{"num_attention_heads": 6, "hidden_act": "tanh_gelu", "positions": "learned", "qk_norm": false, "init_std_up": 0.0188, "final_lr_fraction": 0.1, "doc_mask": false, "train_tokens": 426500000}
MLP neurons of a small language model. Each row is named by its layer, matrix (down: output weights) and neuron, and shows model dimensions 0-191. Each number is 128 + 32 x the weight over its row's rms, rounded and kept within 0 to 255. Numbers have three digits each.
After each neuron's rows, "fires before" lists the tokens most often just after its 100 highest values on Wikipedia text that the model never trained on. A number after a token or word is its count.

L2.down155:075151145140145191186068120112111149116090095114111113160157126089177137098156168106174111136179107143110161161117167105199126151152152131153130125102163211101119066116162110165071156117152168148159109154124147142123122055132094104176100079111166177121128111139158124107146088099092075172148123116173117149106139165058112153166100165049091125134177184103120149146116080163124103154109086126118100127108173119082112147096108144128098146163139110100088153090121118093191057152177096114109109168146123085121178154141121154095120086140052166088130108175115094109119145189141157154
fires before: " " 46, "\n" 24

L6.down386:106122169149132128153129092101122119163119116106163112111134147127148156107149109105141116139084144110151160040178139087123153152110137127148168127106144168103007103109129078113165132135187168138167073107127114160101142130136102114091158160165100137077147124118142142174155121144105145108147133127104176116171097131192116189093080131135123135124176077094148063082148095100123146143110106133169147168146103116124095125149099159119047077155118155174166156116130119088184136118089120141162164119136210076099100104109147091036159107134184073140205164125112085150127089094151128193
fires before: "em" 20, "ian" 8, "er" 7, "y" 5, "al" 5, "v" 5

L2.down547:133140214106139148187073079075100150170102144141075110125176107126199107157120177094193114130151140133123147164136133107116156112109132140112096077083123166106094119088141135179169113149124142131164126113156157178146139098136127150107114096111126163121120098113108191101060118139071131184139147074166122195132101187061141134109098165094078068122158161064160104128145107125132156162064120097126113091061199072079130193136094078170149125130127101145109200114071124121146120148124149158167142107123149089100148158171107102130127147115085102133133153133147078170139136162101143111
fires before: " " 47, "\n" 21

L2.down299:179151144055109112144106086130089123148134097169132122146082088152123151176130105110132105156062166120154139130086118130113168144143083134152160117091092117114182145105119106153130062249164058147166127132067103100125159141118126127074162104108109143158142120176100158108092079185107126122118131067111155139129134151118106159085119119179128085127126161128171118079150164148146137130193137140147102132116076122156080123127083123072147117150123160134154150143147159147103154135149088151146097165087150133106103171159089185039134149119141146144151174113048146209109043162142096121
fires before: "s" 48, "le" 10, "ing" 4, "ause" 4

L2.down430:086161101206181143074165107146077135064176081140100121137124107118139077145128107152121152114123119152085084132100125132155167103127139134123133152057167084164157139125126083106056097096151100165086142155139118098192083173121154172140090107083164091155130125114096112152136163171172115158113111141255114110076102116126078175131167176126109166133124138177103116132101067132118137103155104103167143168159108133109109094176168130102092177163130108135145148146117150109097098121098141060141135107080135175131101098113165127138107117201181124080139102190147102127190140150125112139
fires before: " |" 37, "|" 25, ";" 6, "\n" 5, "6" 4

L2.down54:159069136146151074133143154141124094191159100175134152134135113080177152058155136147114169054093110135126113131098139104198171145102143132162135077124133132130177119105148071106155093131105138071139083137082120151105111087143124099127102107129107094178139099117122137131152106166097137136133130179146091103149097133085139139124048083108119104147107159130108158151163129126083189157112087081123141154136180178090116055141182106102117178099135162114130141154080139196132173124141103108132108138054110131197118113108104186214127117131154076120124184095148108156133214145132088183
fires before: "ro" 15, "r" 15, "st" 8, "ol" 7, "n" 6, "rib" 5

L12.down246:189074166070133143159208187162115135100139103126083167156113120119140169151098145113098090090092137123080168228143115151113164102121119126126159145123141148094186122090107132140135100136155063099134175152148095095180162086184157152214133132133052089153085146151114036158129135097115115124160067163089141166079174115131110112213149176150137092079153079043124113090112109082098123120128112173144122125113121124118111145118167145138128163122113126113075087148104143149120177144134124103138155183148138117083109152107114145098162144113150153114160125091110092087129120142136152104
fires before: "\n" 59, "ro" 6, "ry" 4, "r" 4

L12.down281:167151115156167091074108134139099121123106150159149120109136106104150085120126127170140100143099181211101133119184125155097133140097051051108152153161137108165137173067158141127152098130124181161142161088137123096117118065059125150093114158217090105143141119199141102151100148107177152058112133187162141113114130127080151077116169037160115079096105119118107182134085148159169155114106095101134128117141138134161106096110122116138201132155122125119116100098123126103105089151147127193112182099147141159133117093130122092157133113081189155099090107142099152104142098102184147202
fires before: "9" 23, "8" 21, "7" 8, "4" 7, " M" 5, "3" 4

L2.down538:146155138129077110082149123142091092143101128189097114121059125132112183106142105125111170101167044111131135105165113174094130135115126128142106125200075142147100094132092157110121137188075195162095099181175111169114155043180102149152177135071084156164098150128109163128092089116104096100110135125119148193100181118099126124173163141171095079142191120120105150133208122130107124136152153116136119124145104147142104104187123068109062160189108102074137141171104151097121140151095148179144138117133170109095114076093109160155150186149123089138134093120088119134166119136184120094
fires before: "s" 77

L5.down391:099138110079164098037123100129128135077148148121076179110118137093107160106159083169137139176149116176172162109128172136100152104090115154111173067129159110091098162089136089129120162141092186157146170074186133171109113188058155095146136117079078131075108113139157181159164102122164151132144148127152060144105089124072129120096102090058103189115155100100120129147168132128118164113082130102176156153099173159158164131116119131147118109146174111076175136110161081112156129150161152086124147111149137101107139116107193152154153181162145070118138113159184089097173081150123123086
fires before: " |" 26, "°" 9, "–" 9, " and" 7, "\n" 6, "." 6

L2.down99:162140098105183150106125117134110142129147110129080122154088136164161113081117048124187139096152187117150174136124122137146123164119074142110173107122144125097172090154046119112088154189082099143167119110135162130117125120096153128167162127072129137154187110140130152098083128126079126098113145146080164160088134158121118099114119146142120247095151059154128146094163150124119080091131093128134145156145180199118163130128109128134103142134113086160148161100108084146068107121080112149079085066164099142094063100142212184177138117130143192179121110158079134139145114137128178124
fires before: "any" 14, "le" 11, "l" 10, "ut" 8, "os" 7

L12.down113:143149128097165119089115160124140106149180201179135104108117119144161171140151142158100192075105058133160120155176105125144146159116145133150118123160134070110152157196183104154106154146127121157140142084082133173143148127139083133079119082170111102162083096149142098100170104147164113054152105070155118130150141161183133149137133118131091096097105099103077071083137039180130081131106076126146051190146082140134070152168137097132058151106181067119128135101171111128164184117082191120152138066108139147121127166106140118087108142148109115114173126102148154146108129160139122122
fires before: " " 49, " |" 6, "8" 6, "7" 4, "6" 4

L4.down545:162119175148148148096149117101132090113099083133117120131148082116159174181098093191154064077144115106105101109127201130062134199109207128123155112093159141137110092162173142106130117132084147167157129116132098126085147138080129108106135138131135086135202181145135160151176154059109159124141106065135191119116072144103155130125174148114079057105118051169119128167066128124124167120133155163112102115111103099169167175126109082137160105124151114147093152087084136138138104159168072113171133142079188093126143172143148157085097095113112089111096171094163154132163127135086124175
fires before: " of" 25, "," 8, "y" 8, "ic" 7, "er" 7, "icip" 6

L12.down554:156190137103103204116150134156152137129131123155167123147087090125060098183128119156115121125166117111117132099145130122097149247103093096093196145153059099130159111190133154159142133090106160154092127171128103076129138097119160122110071132138097088072105122137141094141093133097132046103214112089055090077118157108111128169190138120122172143122113080124144165159168132119169138186134110139172118104136200113077158126107144107142110163146132136109083175105187063121142099117163142130138121149107158177175160123113089162113136116127152141097105137131091123144063146140090118095
fires before: "5" 37, "4" 22, "6" 20, "8" 7, "3" 4

L12.down570:159091145168134158138123129102106147111161144145140141163148114151180135143145112169125092121143097121153113121072100129118106136152133095083124122140123096137078118062123117153121139140142187109173096146209160064150105097180138151077114115112113125124075215154160087134102142072195162131063137059162087140115134138134157073128118160178142136154162129120109125142202098048074084116114110127132171143128100107188075132109116124118126167113120106097092132219059125121153186164163092118147120128184174096114094128160130063105159140131129106159189100077127136141093136158084180103
fires before: "==" 24, " ==" 13, " of" 9, "ial" 5, "s" 4, " and" 4

L7.down0:069073118140101131088163184087093095143138120100110093063142137135154111122182139145155137111143178147134153162178126149145149074155141159078101117138195141133124031172181194136118108137177137132104143110127172119102120155111154132155153144163113123078172106059109108113118124094145130087115170160179115118142102116125069137105054134159133140126099110162124112097129125150128059170162104091129112107137105117141133141148121165181208152050182106103052188114061164084186159144112098166132116110141142108102159146139092119062122142166127118129130120163165088090148154120096097172
fires before: "9" 62, "8" 11, "0" 9, " L" 4

L12.down25:150129139110101132160126129189065130124105094213118184140136157093128162205107127135160144142081084111071105147118182137135107094111147172115124135086114069116110124116117122138103114084137133151094123108119125150129110088143153145107158054127142170104156147140134146117149144139114163150088096095124104120136087148191142136161125195126131098130125180116115093103121117105137156071121086182120074179152093153122145145173077154134108142112116143114151151149160131110137071116155128157124146110199084177118182156149092081165032134162105096050151142088072182105097126150215198071
fires before: " " 53, " the" 6

L10.down193:146122172106132152129099184151147125118117170075068084109198124166088099181141177108168120118161121128093107195068146123129141100103111130165149133146091113129118105110110122097137170113141207125140155118122203181171166141107118077119072147061132140135141124092102175110132116161169101126096099148106154119042053105157159125094149147122098138107074202170098114121074139152162109088145073112150059109144098089156103085110137161171136129135139131103107083146108094169137121189110137202119137098174154187175138082108114134178114173119115117154138092097120149152121109089168145117
fires before: " " 23, "5" 12, "2" 10, ")" 9, "6" 6

L2.down196:106045158180090174138139127119132158145154143114139173107142107123169137070076073190111101150100194129108122098122101165113119157141097153100083156137137139078074141184086058111184111173152115084143154104134086117196155150120153147114141145134167087135190119133098122113134101136091181160100158150171099120139060086085098172125103119093171136178143154116174121114135114145120110117036125179106135148106107122121199121130148173133146123108124111086061142134112109159127085179130096086098129112106174131105174129147073127147093143106134157183163092119108212102153136118141184154
fires before: "st" 12, "f" 12, "n" 11, "cept" 10, "c" 10, "d" 6

L10.down206:146133125111100127129107099103099174149129138109138156091151078147076130120090137159169079096085073092140141145171142110101137149079148160064143116127163156114153110139147117121127114203129093110158107107151160130180127141119179145082127091131194120116071099165103181149134120113095093165102170129136121148122071067089120110172101174158147135189113122095168109148134134133069140167151146127153123127139113096183203062156155122202183160126064164091129121169148136151076115140081110185088159089097139145034146069132116118141125093127095100146172193105137148154135069110094175114
fires before: "=" 30, "C" 6, "resent" 5, "T" 5, " U" 4

L10.down34:099163110116094099130163155119090143094134098140167127085197159119118109140161099132130122051121133182195056173136126124089106103075141111161148135103082184141078165142102067113097092143110165129062117151118161100120127111096071144185184135114084156120151156132123119109130107113145204129178138114143165201139202113162109127120083147109151144108106095066120102067045113160134147130100184133187074132110128129111133127154158134163124139172172169164166075171111105121152108130091126147105149118147100134110134117125148087147106188181132204124132104069093159137119119123134086166
fires before: "2" 19, "0" 19, "1" 14, "um" 7, "." 6, "ival" 6

L2.down26:093123196117196110131179152134144163122164144096123191143124115124116151088146111174102181140131098132112136142103085106132171121172150130124185098123111136155087085099126128119129130163127134116111173129111109131164189207150153099075136173057157141136101168152189122107108118103070112086105011098111094166207155121178146131104082122136133130164065139142117087113107128116119109134083160160119191126123149143094137138137162144147141109129181093124107086153158176143121164102118129124119053142142068071099129176028083102143128122114111078176123121106126162145078138141136111154
fires before: "\n" 58, "in" 6, " " 4, "ance" 4

L12.down130:105115118066132168151152153124149058191079132103124102129106161127133092188140110129127137130142103088188139075114131140142154170175192124109102153129134131122105093143100147160111149153083141083169131137129165096120166133084155127174146142199149113125071130131123135131124115147157127096113171096160072103146119131126118153129069118147156076079136167099109151163108087121097159114149167125131176147134121170149143078102135157119088101189143139173100179156142088156140081102129126208140190147067111137148129127147098156040151150111112123047170058140129088061098080128171146042
fires before: "6" 19, "5" 13, "1" 11, "4" 5, "8" 5, "7" 5

L2.down541:108096161111151147134129100097172103073158187186173210127142097078106090127165157174212110152118167117130101164123128134124145160100129160163128130143162103123096157071148125136168075097140116099102156152114092129117137147145105130110132075150133099134121098117085189182109160121133171112137125155119131142065153080147107094116157126149128089147123131098118107112108120071153106108185120083125178151104122115158153198031062145099097103088129150062092148096199133145142109112114102096137146103192070157166078111109117143164179141084160130180110205074150146099097127155132125148
fires before: "ing" 19, "an" 12, "s" 9, "ers" 8, "in" 6

L2.down332:120098097089142099086101151170165131127169049118162128124109110175120100119182047111170133102146099129156141129125198101067108120147140131142098095111113116172140136091107124119187163156104202127129141164137153128118082143066145084128051150114120029108186137084086155126140159173187088162151161140196096156112139111167162146118187189130152125145183120144075104109106123115116096118139096133140158203159154124121098148142122149135151070164106153133153119137126157139170133095107087102153115099104134154146111140056136166109122181142064157127083176112108108085114081114084137109
fires before: "orn" 18, "ied" 13, "y" 11, "f" 8, "te" 5

L12.down20:151122104169098104111095078173140065157147107145131126139084175143164162115182057149141124109102079100108107160141140142111156113120104155174147109143142099074114092076187152184138141147131199138115135134150142095116094097121136124123102108119146110161217095185118147129066143150140091121143094159106066171062140148105148169113164102115104150102107132173135139207099080109163124138062123065149122179102128150160127114136091146123091085125156092163155105138107139111140131188162143088103123114125163159143164112139199107117152090170189054167072097079078126122156133088188140120
fires before: ";" 60, " |" 6

L2.down543:146134176105132171133105104159157160136093124136153156098131092159138151086106144127146112113144079112169112089113112146155112105145148105142129164079170143168167138092069090097067212119174087179110115108131124153151085100142118103133101177109161054158150091156147118100064194155197137119102083146072140074130125091165108150158088123143130107130100118196140106163154099126107128156093081140064153114103115165097086167171152145153138132076083111104199151117135102096103037146115144130176102148142172146093083200120115146128130124093111133073136197122163103159162135097179131136
fires before: "|" 14, "|---|---" 10, "|---" 10, "ia" 8, " a" 8, " in" 7

L6.down331:154109151122148148127083151118160092049159191071114148068134060103060158090104185151063143107162173130122128164148109146134180118133102141117138134145148102158099117164123119181148119145122111126209220156097111127063157156049159116139183158128190169077153167155095123146142169186103128170122163134122156080100144204115169126116104105110147142109118144133110181135150135128114124160146106150099066173122102127158120158087138164122144088079088133160077103126132158112057105099129133129175135136132134108146098134082136065113118146118096122141062133108074127127112158150092099152
fires before: "ment" 22, "ional" 14, "or" 9, "an" 8, "ed" 7, "s" 5

L7.down111:150154164153121140069068077122169160095122179100162093119146148120119081144108138113174162131134134156129124129116131146077076126118084136171129089167147150081093175100145104135168188122181175078114139143132085168116093075140085147152134054131099084135119121157145158147118104119088162155155145119117146179126082033141119159101124128089168114152166123165112160130060154106118132153139136053152070115059094094129163075136143119078112124113208061113123108102128133204145092182103116165142144101139140147085159095141174164181095139198128126128136120151107124158119123096177138164
fires before: "." 21, "0" 13, "6" 7, "9" 6, "3" 6, "\n" 5

L12.down81:143117149062110141092155108064159076162127135145177109173107069137101133125164143148157196149101126110140123102125164093155099158118112151179122144101127115086117133128103122084094078123196175148096147097190128143150120156163138182148151075146148165146146095093152058178109127075091160035128090174184070167157127068118106081114099143124162111158078117119091127170137085153146146154132109142138168127146163126134121157138135121143105077187181161102167106129180081145142074162126083126133093146054099050137147089119111169136166093175166108139124111151087155125127107105108130151
fires before: "8" 18, "9" 16, "ie" 8, "air" 7, "7" 6, "ially" 4

L6.down70:128108088094144105113096156119071111122110170107074166100107109141066129143108038155147129117096147106125132109152120087133151089136161135133181153090146160141119129168143156141169175138189151142121099064119136158087129088088114137131128141111118181129132179115128119149184073095170142114127106118159132100101153136081128054111121140084134143143127160079150132159175167108082156132095100043080121190137128151169162089152162097102152106099091204131099139106197175151142137106111160199104111063166145168102186165137113148109085135109103093106155091180134114119105190110167206136
fires before: " the" 15, "c" 11, "for" 10, "i" 7, "form" 7, "ut" 7

L2.down289:178132109167136184130063093154155118126095087149190115148096097131121129130138092165125099155110141092173062119104142173129143122131101129089151123097128189088111089119151116134142079172166163048122120111110136180048103143109137116127097206107118189111090200124135116171114136105080103096151131099122118112104099185160135106117170124145190143186093112130085146093129169161090126103089159152168107122093156148153115088135113208113156144177089115093144115127108161125186092131123135094058135087131083131183171183111110159180104141116080169178095131103134112106117149120137152196
fires before: "z" 14, "cc" 12, "x" 10, "pp" 10, "ld" 10, "d" 6

L8.down158:123162090097108083079165171081174125114156157097122124100133112158130095112195129094126150125145140096138123107114121120133224139169141167091124182141132140149081077180149171076125124137091172198134099159134135148118133104134179137114087084098117115112122110142215136087149128119150141144123131080104159138110120135112120135091090123082187130115128055128148133087212114091121112187154122100139140137072159131139153068154165133128137084200121056060131163153125080081132197140166156109105102146160086138183078103082149135149167116160160107074147086117116120152131172098128089154
fires before: "9" 30, "0" 10, "8" 8, "3" 7, "6" 6

L12.down293:180120123100122077147157155065150129144111143110191114114132108084121197123143139134130126115139140104133128167147143139161103155118117167128111100145177135199108076154130159161128121095156095078104194168072140163060110166081116164172130107112143150084099160110120144128128119205128188100061071135141110090131099074152130115102119136156168172140126164164147174137068176084081156132043091118166106065096120130090159184084157123124123168098161148099063173092128131083113087167116118152093149098154154126141161190088124126093131153069113115165114131137156099095188147124111128151
fires before: "ent" 14, "ack" 9, "em" 8, "ro" 8, "r" 6, "ime" 6

L2.down420:135222115123120138134069076173101100169137092113207110194146117105077098141073106172137187100078176080088151144123113099160077152126102114115173095129132124139102128134088078131156097121162148123127100171117148134114118178136191086132091139126192096093100154152136130198095109131138130078159135119093122151129147145105130133143128144139100112179107124126142100141073123139121070108112155126136100117162138139209113091108188173121188076153094125133147075155101237167171066070084124122151103104106092118138097150133155109133126111132137097135115121134134123172138156109194134191
fires before: "cc" 16, "ld" 14, "z" 13, "pp" 11, "x" 10, "cess" 6

L12.down236:152065120100156118126136129078093058143083096201127192094095173176110146171118128088159158144156119082072111204103192162111056129112137143157147071150116176097118080135113190127163117105184109133110126161119101124156099067113089125144139151134087139159109113105153088115130144136147148133098145158069121161133147111139130115103147185142159113121125136174091104198179116104145171212149048101158137129152134090098144121137121109144141145137135166143121132111129077086165111138139118142101117103201076108102147205157142105188125129116158127055159101106110126151130076077144120109
fires before: "ed" 26, "ing" 13, "es" 12, "le" 6, "er" 5

L12.down30:160126140156130142119169132136057102143146077109168103174147173159108057071116124071142130078058116089167196129141202156040167101136152157128154157117122114083087142087140117088138157148157128125189063124128138155100134128108149060110133176137105141110110094152152108122109116151148106163191131159187135131155144154150092140165112209133142145138115145154112117121152114039124139134111139122131134137152160131117084107135183158163084090073124170162088185107115130109115090112105115114126086157127082103145157145142111148073139113158088148129111130149178122139162176112052051081
fires before: "1" 32, "2" 8, "7" 7, "6" 6, "8" 5, "0" 5

L2.down355:118121123136147088148107113151164099143109068173117117136191139148198111092159114128083176107102105156087176025154119184128169094110137133144115108178124094140131148142143117194147141112075129135178111112080170143126119123149132086133096072164143093089079121075127138175157108053111170146123062167186078165137123111169046106169137124149178099073158165146111136114101140113120145180119144142135129163103153140163124104132168115168131074125073084139080145067164082187114070168133105157168135145128164110102062141133119121165135136123133157119116117146103088148102171179111150120
fires before: " " 37, " (" 18, ":" 9, "}" 6, " m" 4, "T" 4

L6.down248:108171150092175149104145129177099143096102117108098097133119098140166123153136100174074155202065104075094101113112119129165109113188137130171144150125174132078189142095168085166158090177128103119125150121112171089099149126123092110113160083110171063057132160109180059158118117146197128145208129103127097147115136117154141168151133169107114138108143090074130090123070148103205088142131133143118137138114146094144135091110119148133161118190082077093126117160112103186119147162137140101107117135121143145113123129150206154164187116116125111112112114054056172068106134135186120142
fires before: "\n" 35, "t" 7, " the" 6, "r" 5, "ion" 4, "ut" 4

L10.down532:114141184164115118185118129087126138125115065082098065137159129078122066148144132111196100085157123189137147094066130146081135025105141116157099133046145162203153100165102175125129159142124096140136096156192119091176144080129119075113117101075125087125126143154120103179151157052087168182129137157134134141154110130170106169155206133131123141096119123079102200119128162179102133083147111164187107133142181106155146142157060128128144144104147149115115131163158129137102097076106100104110106108142126128109143130083172151101167122106129174120138118076137163146145113120149144120
fires before: "2" 21, "1" 17, "3" 10, "%" 8, "4" 6, "z" 5

L2.down238:120123164057100074131120144144136122133141144140114130105146127104134104160066107212128134152148157111134157104134146048108099135130137095206133112143182189161113120096173097174144124103108148059202123110143141090191096161086087129130108160159073154125155102138154129093130059086175098127111087136169134137142102094125113166136137190198165148177152129146161130148092135095100130127111145162101102048147154135176098082086132144189107110146153118116125156099109060156119098101140093157162136134112096123141136118064132118198067165145058105112154147144140197118114083102149137113
fires before: "\n" 66, "C" 5

L10.down499:139191135126112159165135096143103164139158082154177152110111121110138149151110148136150203111158079161131180069109138093225089143092157031101159184118159118090128083166120138101084090138102088161129108147105120100087140094069101125107109057170151118098128133160156131109137170142129098054107110143136123171165134170199108154109152165108176211101203112149154124118107094121140134084119086108102128069118128142168122173141163143137126076169115210119111112081120123132092127087119080162095127148125121148106177122151126076142162114138157123120082102110121100120131119137143113191
fires before: " " 30, " |" 17, "\n" 9, "0" 8, " (" 6

L8.down161:146139185143095112128159172137101107150088155147159101130137156095155125104132140159195148151162139162155145147085108117064136146114084075179170149108153148119154123122101190184083116143135188122069158111176137124138131110100182164137222087149108160080128097162159101130116070140176132112174112092095089184120080128127159102048134113121149094134072132043109121140105182087125163147138116132086143113194136118145078178148111068175169110088078165122143140108128169129127150114065151154113124092171115113087131171086109106082151127160135086097149115122132124074116096142095118078
fires before: "0" 21, "9" 11, "2" 8, "5" 7, "6" 5

L10.down245:154108183165100154094130110112135153145120167144178142116135150083167118096082100099110088124203138082156131095085120160068019156161150107172164105135111136111164160093138078160153180112142165108158158110127047136175122136105107165167100145075094102135119106067126091127095132180139117133195108157145113102118125098135135133076095099086151048147123128161135157093178135087156133167123167084102146129080151185111122123143128096102119171121106168087164138128105127116168126118160124147124100155131173177163159218147092116112115142123084142141152167094120115134140175092033141134
fires before: " |" 33, "." 14, "arly" 6, "eng" 4

L7.down467:134163161154083093093190179113147138146130173118182176143144077097095153150151092107142103127159141120061117078084090130143146158112096103097146142128128092136169143119205135097075189169148160073100091140089108151116120175112154118115138087137107139161092089144142122171147163071136065152073122072120098099151130106154105168070123151109165077157103147144115155141175165110097095115081101203081171153182088150157190138172073144085181189125116162119173150149129121159093150117136138159119105135118122146118095078141139135099133128162110107057120162174098146108061095145152108144
fires before: "," 27, "." 11, "am" 9, " in" 7, " " 4

L2.down408:156106107128134122145131162104111111136148155098076148121104107213105161102147172137131149134170139163075109116071082083177158113129155192125124169087109137117115088084073151075121121086156086155138164118146125155179186141092137160144119171097138130078133101168115104154084216092133105153151127093160123138115168103080114145087118134063079147194177137122123084108052072139113137105095165139077152118110139177138114089045137201154161128111151124089130107113107136117146154119185142054116123138123092104174123158138183185102118134073147150131146096076153161122173147142143135155
fires before: "\n" 48, " St" 4, "at" 4, "," 4, " the" 4

L4.down335:200106077073105069087144180138100119154129135143142087137136104155111082114151158063112121126095152191092098112120141127125194165149080187134182118147132089115168145122129170106087081164145194130116069066098143115142164141136147146105137089077192147127133125169107109111113197139159073130139069111163103113159049136147107173073136148145123090147142122078164147176126123127085067153134146117082098170145069108106144130099159086138112118162158091077128132178123126133133153062150142081113087126141164145119148146174117205136133153170147147121156119126108161096127148075161105170
fires before: " " 52, "\n" 39

L12.down475:075129129168127023148117089112054124136164138176131164141148163140112091000159116150110134165141135126176157164150149141101120049096099162054149147145106096146127127043182118126164096197115182142175129163130136162082168127131177096145103141140141146109063049113153100139145121067144222172139154153098124100097118134104065139113110141121109102110130129141112146177148127165126151116136147106170135097114143147163125142127134127133169133159067138113116178142159156084074113120118130097133139109153125118148182136110133122185126097116121100121084140118087147135124078130124141143
fires before: "8" 11, "7" 11, "0" 10, "1" 9, "2" 9

L6.down193:088104207121116125173104158134106134099078103189161165073070113051148144099138090186145116113119142120095154143122159106137126108077140166162114072141183135073089225137186127112104161124114142131152122140133070119137149166091161099154124121140086123104152133108106182185078140113107137108114128142123101115076119187097095065128172097082124084174141147144145169129096153130139105164152176171134095106149123130177147197124066171100089116167195149142137145095070074122134106135085079162098122135104199127168146127128113131155083075110142140165115159117121109125132085136140170116
fires before: "ed" 15, "," 13, "ation" 9, "ative" 7, "ist" 5, "ary" 4

L12.down149:112065119114119121104159139212156127148153153138121135126110108089092150102132152136132116149137148125112127104038094092116139151166117153140131133177081144111127155145172137088084146101106168105111134042168180080103113098097104107099044150156167156139132127105115140170166141101152080132198190133200093128109159098104068137136152141164075167072141117188122102122119137142052135142159163138135079121098123116157121109088109099143175155127093192104128091126132070146082108143083121121085108120110157192152170178123127110083088160173113148181155145139162153139213127115115158101
fires before: "|" 27, "|---|---|---|---" 9, "t" 6, "ive" 4, "ver" 4

L2.down477:131153197071104102171128110115082129179141127116126114111120147175093119116080130090149128140157144086096150164139140123119109144130171090109128112116124151171164153068199209110140135113074153152107096091174125177147145120140125149133080092102139108149121128081187127097163108113127106146141151146137150159082086133087107147159085089096087087054144129084191137135104078152094097184129151142184129155108120116081108154168086163137140185164102106068095154142090129136203040098155126114207132118170128123133144116168126163103074072078091163109165106153158127166097107125137159163
fires before: " " 51, "\n" 11, " M" 5

L10.down520:113102149114122105088158119101112127147160086123092113140107074128110137125097063129142162194141128108079115145189126102087176118118167198155114139094140096112118121165159136126080189097148169121122139157142109111195141103142148109134157119125118141140117195104089117171207084079111133112105129118122166054174181126172156149117122130185093144129142146096192106123073166110159077084127143083118041147162137083189178131122152174104085175084140151102090057173174183128124140156100124096158130133124123146101134136155103167059131188062142118165098123116125152104148136115119113083
fires before: "\n" 54, "." 13, "," 6, "–" 6

L12.down400:137132121111115092170136069144077073128142148149150184177111173038137120148139110113108136121147152157118055107113114121123144134161174142144197107176128145145135129097165103086157128153103128096085151154127120099137150148099160124111124111156201113161127091108168128111072144163084213141051149099119135129087125132123148155169141116168065128136058104127135093110129132143138101146124143123105147137119131067191157116084103126119128120076152107174120208188133103101166069128146159151104151081145073096120133106185182152190137063165104153167177122079114154124084126099063110104
fires before: " " 20, " the" 18, "ed" 8, " \"" 8

L10.down120:102165177096071075126122119128145124126126107118117094165110095083146159147083173147075198086112131120123093139123121121091114162144144108198208141134133151129125155142125149142119155162142098112189125165106089195091152151088118174133123065137104090143178075131146160078155131130120149146126152156079197065130153211100189135102119129060157111142126132132164160170117132103156151095146098112173095098128116062137130119121142072100064175163089165131118104104105055130116087093105181182121093141145167173147163139113070147115199125097095121135150068130107117142112133118152093123
fires before: " " 32, "," 16, " to" 4

L2.down278:106100164164119228115096176135147158104082080126096134121104148096085132142078078157176119107166108124100085160150168122060126126176094128135159157116122174166139130148125112100181113120112132152152156115136154118108115120104082148150129130091175176139163115121075132123184126153106152157109134209084088136107089135071123101176156148106108142139110119129120112209123099173183100168122163140156095125153089070128093186087140118074148136138104057110144153149079103098128109207107104108037149084077111108126129113137170112116170125179156085072145140183154147105167161146137129126
fires before: "qu" 13, "ast" 10, "very" 9, "pis" 7, "ach" 7, "as" 7

L8.down499:144101091140115137104144113105115146132169124129148139138129130154129153091135159116159139134098128161024169121063147089121193154138126057151170140134106059089187119106189115124126058139100111091126137098108105098124146117111140139112085113075138158102137092095069103115147113062133082187165108151114178114143047107133084084187060102113181197171135113141171149140134126139137136133122121115149179140122135107164220140156039120163093160130097147168173161141168155153107151119178172121158141158119130125162112099136090142142140163074114162138134110108117143134156185087135078096
fires before: "\n" 42, "en" 5, "an" 4

L2.down487:171132162090186085085121111166111159087136078099104092106141128104135143108135102089123182121120154119075081142111110104148141145115143173091102159112141113120137117101099166089136115095101159118176160125145093141116144143113122150077169207148131109189170149213150128136130128185146134160122151143137101155092169120159072134101098182203092134113112134151155056051075072101116133105166098165127085145133124123133127127161158155176106135110145153145109120101157117120107147091104146074166139155098155090153086069161109109118160110098154108096086158231107158081184201123191110118
fires before: "-" 28, "\n" 26

L2.down136:169073120151182190124115141123115090106121094146129211129130132118109133103122118125153140166123113068141081115186096088145109122131090129054162209124098060123124130101112132116199087121112156148075115165148127153141169156118117067122171139132118161109122094136123129114137137089136147110151139187149107111108106112058138133164127116114146208113092101073182193141199095151070116107157177138091122112135079135126119129099098120103110163133102101097122161129177197190130094127098185142099127101116096116183118169136156178076105147168086099074143144123126131099204122145093164088
fires before: "em" 14, "r" 13, "ack" 11, "ended" 7, "end" 6

L4.down11:158166101122130158146111096158131147183057118155067113144208117185167182128055115101111131119171115170166093137123148102111120095136133115145112120101158190084166058099143127142143131130141129137071136108234111096147105137128104092107191144125190078145122162125120118136171107139128113134126136133072140142074132118171111142136224140112146091132153082121176097128115117135070102151145139130061141151119086115157143152154151148055149137156087092223106100134102131114146135101180111095123085100076125176081095129139115128140075134131125157123104094116129130200120094133187129163
fires before: "\n" 43, " as" 9, "1" 4